From a checkpoint of a small transformer trained on Wikipedia.
Size: 16 layers, 10 heads of 32 (2 for keys and values), MLP 896 SwiGLU.
Architecture: RMSNorm after each block, rotary positions.
Training: a variant of Muon for these matrices, 909M tokens.
MLP neurons of a small language model. Each row is named by its layer, matrix (gate and up: input weights) and neuron, and shows model dimensions 0-223. Each number is 500 + 50 x the weight over its row's rms, rounded and kept within 0 to 999. Numbers have three digits each. A neuron's up and down rows have the sign that makes its largest values positive.
After each neuron's rows, "fires on" lists the tokens most often at its 100 highest values on Wikipedia text that the model never trained on; "fires after" lists the tokens most often just before its 100 highest values on Wikipedia text that the model never trained on.

L9.gate706:406570543434520476536595477469467516527536451611467514442519547524563533409554586565505449462519416576430478524484493453476513538559527573522412521505525544447507411480504560531421539510464465521441470536531635505498423487509494491403497549480471523570537472521551425465534512501433527575452486556395409577497524543538534532378394542522545528486421455545532479579540526502385454459485483527515605489491550431505547470455500535480481525493435478468536562502481574431522542431477589510509512543477465575511496400500565498500575551507425504462487533467493493520462538454429576533472519436483475521540421520482587499545450504585486438401448483465383531569450391491549464455551
L9.up706:517529484497485542521523480512506476517449437416513532497511476455511472567511560537526519416473562530459516609517503474425529534487499475589470510508506445552431509529508485497467423545342456521519438496512545473508491508523481533452467581576607580459479566476481533464462420499575483575543441461513436534493495450545573455494476543502497554587657475510512560440494542420497418549483520534424547397532459548488566491437470587433479532509419477445604602527472498454387562553539510472501439481522548464532549519506447550525550446535433445622567389569424418494430440479553543453467500478463520526506557525430440547513451501518546510454531582396470559545449501574470535430430
fires on: "\n", "3", "0", "9", "2"
fires after: ".", " 199"

L2.gate21:505565462524475464429489483462489484527471388551474529516498590477465500595454565445487459433479600602591557604599468477502572564393506518511432509493541549466445537462586505482375514517527618550522503497532563549484489560533499440515555488413515504546489510483450563439522544530503434473543455539500528544494428543504558557423490635474531536511558535522422526510534538467451519579504524533555552513545569546461437442579489482546625548494476477427503587512524425518566504651542599512474484523467561481508531512521415531504449569576526534575557521567518525530535491462567512478596462555503541510527421556487449469463470480456416560532591508505397486515501455519528476500528
L2.up21:505474469498491531505588470503473484453526461454555449541458586481438475514491494583418636453607424519466514477512516488522536437532570506533428516499486442495459470451538539462571533444505478535452552496468492458493593514593486498562608392557582545499439470474521415522629452535535597403561534490500529512500480559552473420621558508502563569474463574510501518602417441440444435472465509529561509453453566522511430528487401523455459549524470465511498474486568525475541579474489511445527485500564491397384483614537580459570466481586490434444504544512489476507451518449471510503461486546567556424480450419573479511427427542445428521528519589438512499508436493528502484445470
fires on: "4", "7", "3", "6"
fires after: "3", "4", "6", "9", "7", "0"

L2.gate95:482405474399455456440463516578564460582563523434528509535507482478458537546495545566532516496482525573543568544470381600559538449479499417480613476516559490402481455506484568440459483470514536542488470458404477439526531374490465551423512447399613523493559455519472441558529550475544495480547508481510545486528587394483528528484500471540473515466546469551543448452637420500498443541489487510449528551435523493504509457537581537512499484387459525579518451508470526511543455448546444451492544461448371437449450472458477558467478470553537471479458456537546549443501436532453529473529484531521533503507494529542544487369506557556453505391564483367561519421600479489488506551460
L2.up95:539479528575397489552478527493537617571521503476575441438606445524484577484493498569545540507458534508475506419465577548480471548531598518542454532436480454539559545397573489458486455547546527470531483517497632523557462514524598484477481432571449553425400488537400636540452577581518499529467507512516465526564443514486602493527564578472571485499520499423482601568500552420575508576514459502546495518425439531441529515554524480487520512476660568433464462437476468567528511520503510486447556510557561523557544511553501503509524473594464511469466488503493509488568562494545468533499514524507519398503478490535553549529499509523531459596550577491536449457499388511553543613472
fires on: " ", "ollow"
fires after: " the", " f", " and", " an", " /", " or"

L3.gate448:420520444445575479514581610578466592499475506432556508497433482511532511535502482509498579538536513469484476478478446462571615483543540491568428483506470474517452448548523383388590493545488550482608522524587459514471420564556580501484524501443493565499468531537480611634519570486456476567475474540481542400500465510509541434409477534484501496489451525486542491502508485459492571503474525487469447516468511468517470583477513490417474550506525607475597467538449419555389598547595525515517493534520522535597480525455487449463571433515594575440525462413535441579530533489437539473559565582534524522573593468483547510499534453491433489493502554586563503564425528481481537511581
L3.up448:456503461568570367564507465510445545526501538472529562575434508636555592544504588511516507526481457460508505457471507466490584410482510409543466499477492475560410534437492514484498514510536567535558586436462503423546587604620526559454458445539454525553540449518547479488490551467508580473514567489449489529528429484394488562539498526501305515527453466393479426557435508447430479439510599492539495498541540510537546481512456511490500490440515479493616518510467517493473497583517511521450438525529468487545466572493506441502551428538416530483415545501444525477533569492472506449530611467528485478512520541508436481554535492563518613428462594498518475378435496559521512533503
fires on: " 9", " 8", " 11", " L", " 10"
fires after: " |", "|", ";", " W"

L6.gate558:488501546517487495495490610548487551486484474469525517543477551478570499427573448533479448497560518510541488496480536461544515416528523563490548451517478555515496507450503458458485486494516531359500461474561562516550477547606496533486442558469438465510484544451446483468558471442494554465450440517486536543523433437466568577427478500441471490456452526543411456543436509471470381410521448532545508549520429502481410456533502398389427599545378488486490583496581478416526555525463539559563518511455515580484500455562519576452472462445493461506454439492641604557501551463501506647600481548486545458619582506495536468452430510441531516476495388483525468491449502491550423590544
L6.up558:515398505488471428526438485547515553513548421496490523374517631499494450514586443551496448458511570544542433495562540486556554492472519466494485552490476454444511484477607566452498488504528463538475340436397500475538506388476456471537477524495480480617436538525552572492459522501587488486537483489422508532485488418504585535429494451489391561549519518496521498483557553407483519507531477510503427543526519458502483492567474504593547527471403384497565472484590538469505493551558545520538544439610506547564559508480578470495549543470516529486519533459577541510476471410554433441462600513599496548544477515500447543486480598411462493522601430469446503404498525430526502457421
fires on: "9", "4", "1", "8", "s", "3"
fires after: "0", " 200", "2", "6", "9", "5"

L5.gate341:528542493496550507385401421467590533469568481526529493596456440533477536500579419450538551573476509466478529410546470520509473392545523484538560506568562488524470506464519455519507469492519529504432478533446423507539446405510390392482546534521540420516514459400444467575434491436477472473454560477499555449491554510511439522527469446459414457503499475522371522476458533556507509482430433537445554429480505535589480544520495404435564481379541581509446546582456423415504550577403513506402530449527481455519517546520390520517436558543542409524556532548414502496516503564549510551501534467470499565529519469532526591441582510498459457542473531479455442498503405434509522573490
L5.up341:625519448520501458516522527559520503526513510463537512530505459564498516547495504528477520451567445427474504418534405538446451509373488465447574563534475510569439475473535440442502498507489558533396569556427450550558517474544563418507504575556519565536434512420462521440617540410494573517426517549560474461546487532424478525460530473494417457425469491518514475496414469552468513504452489536417606576423502585556559549501533532421562455531442583488443526484463512467401478505469518477522438447462502553448544430527528545580543562402456516575526497633550553558543519508482560484501543473415585506499464514522524496536509491515466519530532460508383488510499435394548395390507
fires on: "d", "f", "al", "n", "red"
fires after: " p", " con", " P", "b"

L5.gate441:507512522492579492436511537528514546411574449430590407537505455529453473508509381527461458592539453474535517507560423486481510484403476497502572576390464461510434526449505573566535546509433553498614519452528511498482500449591512454537540551426542474460568403443542410577429440413479574523410513441522538447457483506508554411476544582606449509521369555461431470540569441491547569531497513577400470542504459480467474547469497488484580479414423542539516534465517460517520476593549379542550486491563498512528522497493540474481529484597511491558540475491429492514545456461480491512568550489470508489520522456504587467525543571521483580436476564446540456457464405545447562491480
L5.up441:556487423446460505525527488460507599480596492508571562619428455439539461476589447572486520425464518491443551452430516473488405554486554498506500556434486379525433496585544460534502516543515441590493542451427440576468528494524554527445524497492425515486471447392453513422460546480489417458411509498513476487422556491516542453418468592501436483533551437568439580485523385495464543500541501490503462522492541506552467470493508553489525517490479529490454504548507413509537444523480450457485496465535542492579599544518490490456464508504456493577541426511605552466524521588634499517534487343528487434505463643524452529594562498493481439462520453577515485509477488501364507506526
fires on: "al", "l", "ar", "oll", "u", "ot"
fires after: " P", " V", " p", " T"

L6.gate605:486474507388477321497536531470510502443466595449613497465475511497444463517548453604463484465541550529522513578512412560487552560546600487531525585538491388586551462482466470413516477431467496509485459482454525483538468544494480529410496583612506435469512499480531502414543581511553532485511551400521420457487396548437527505573520453533498467568570570459544479541511501524474464471524587465422495454449473401503542512369473517453455534495577528478526484488487416557416562500545540500496547483480536532513483448499524556574545397545459516549495449523557522573488579521457557490512486501538448509531475510418519400457596537426452527516442500592601498451525555467506475509516
L6.up605:483593531448567445553506492547487562473485510504529455500534481512531498516494489467421400469507543548483501518511462521542557435595546523498452565425532525560459537479503472469469467495434539561447526479504539484499506587493498491408458509520567393483492483420484504441551501513575483568546551442468438476562423497524533460623470478563563454492556586508512543416495514505532450404436505491486523497426564491614474544416460525468475587385555549452472460426455398574340604504544548562580548513554513590500471553607424555515558469537443552501482526594445500534550426508442493521529500539550443501509365515441491450498532453550466482462385496537535450495449540489518508578538
fires on: "6", " 11", " 12", "7", " 6", " 8"
fires after: " |", ".", " 2"

L3.gate116:518522441513586594558499437516484403484567479556559403541584551575542404543503472462474522537537535525483570561540555541468531537513516456507414459547515563585551530454522468408523549481542492441552470490540474517446570455433539568498508551459543524451483456547394541451541433520518477549543543542487546436559485473475496617533472624528506461439410492629473479470415577523479483504569512530437592622460482483483506546506493399505486516547402478544501454606548504510531496521488439472602521572438525514612540525494457436510504465496438505448486422432492482484546538470556455499490451550517421527541485558488461397442489532535591587583482494473534521453532512509572529591528
L3.up116:504462604461530392543533484494510486462479391458435602474487573527478428469521512533404558473445493548591437480514486518514508506470465494509479503461387455490457412469484466522482434554445506513498527499491547401422544510560552527526445463562591493570506508471561440527515580460452472494525541464535474538497416504540443512459459561433484593549502498496534437550603446528537477521472428446546414536432522451516480499518445580482493488475456558533466571514429558492495477483479418500492479431516510459530412600551616548533531446435459579511581570561570416559474546467484476464539569489495466386447515364525513399587499473439450440589459538467463406491527503498606534518516
fires on: "8", "9", "7", "3", "6"
fires after: ".", "7", "2", "6", "8"

L3.gate549:493392488497475509481453565607499506408558517522449457505500472497592505527498457458570466491488510508422557521475442482507448479511479539446592430473540556557462517543520522461483510393469632537495464530566451499527503546437478411472487462495554542531494586584471593530484453513517427482544413452495595490575545596478573598584452469591485501499432449512328464500556450551488488631489464529460518508471470581499503405502578534459551620475484499477497537501538487542467534499497510490492492467494503364479493473498533535492507529610489437467449548467507574461461522511507504479535538360512502545482477503520420510446449528490492566512593559395461476562537556510559411548562
L3.up549:568549526483514510487514588467462421577525466593530447489533519556472499485545484456505464490513536509519471553501442463587447527610492514543523518358395465451443487445477535504471551471563544410528504497543490574499569487437561456613556581437528493494478489472429572492566543460539448580383525467459470461513490512582506490596515445481510578472438439533455500535448460446459552570479531523609467392545541479531532452505408445430513521446503580422498490400544558543462421423533508484402511495489512521492489484624568526447467574498568517503522481586552507496463529441473487462443573543498430526447534523471570637445475531562459511502560499477465488482534472496476534567630
fires on: "r", "ri", "f", " ev", " ", " us"
fires after: " f", " the", " F", " per", " ar", " b"

L8.gate60:573534526488558420586512596553552586426555529517479540534457534610476535486469437505520495551465446455445538519500550481539506428430486452416464539388540465437472611565531545479441506467499607508411577555500481475530469573581479529489502569520459495525537455455569443417444527396414398445454529472428543516503592410497538490480516432537536457449459466544530469494559435515550611434421534465461574515541482420514484488525457455442427532515541544510448564486530528428493422583505482605467459455500439551517432433485528471543456599441541412503544490493446472586457579478402536468565403529447541561519521516460476536457495516516498541427543480514483525524519452497528534517520
L8.up60:506509583398518557495351569420405457458467410422457480442489650528506551477624463489491483517507459471492480558486529469510549494469497513523407537432512494554566565629586481511502475419490423481539503527509511451607476423543450557552483569502513538505463494491507592470564539422454460486558494483569475536580525497438494472552507489521510447547616498529512497466383566386545457506474501600444479516568505568501581464519499542428469489504484504526535449485497544492528486524474400522486487549570550517572541522521470509568471551388521552597515502587425491522495533464421511530513477484536451589471446503463552455467500525525528605462474586461566450479497513552532453419492
fires on: "0", "8", "4", "9", "6"
fires after: " 200", " 201", " 199", " 198", " 197", " 196"

L3.gate689:534490527598451472484456459500476533577519484513512410533441574445598482543550500517384528521447511510544479427509435459454489525502517458467526407525519508388481566447540466451490450478498490450481487518460501556532468483434433404494518611522524503436485541588512447436493506453518589523538595514543524486564422452476548574505525510483452577569408486536486354556489616465450501500480495523471442472463506501469527539509461481504487489529492548536507420496515445530576552443590516547531467513520605590554500478411543503552512576455498369503551510454440465507495491508461481486616529481545499533586415523485547365400517578468489544513489501557555407401474506363536502453466
L3.up689:503442547524619555549550525463409467563517462482569594523503500521551459471576490554427455501474547551449462453520538516632418476535577575595473488487531519457465412453561558475505513518507562468497493491483503550524575491479583541509469417452506500562526393479447520594557538570482526489496426540508505503502500484495498541559509537461542474388470472518397419454529519439599547514472403494554520533455436515452415461446477464576439456533571565454435528532485556518469503527504485471449442442604468533487526558497480573406481525491515528554450501447445520502492469473501461475544613570536513409494584467450461565478527429513444620597567627582491540454466503527566531556485
fires on: "3", "6", "4", "2", "7"
fires after: ".", "3", "2", "7", "6", "0"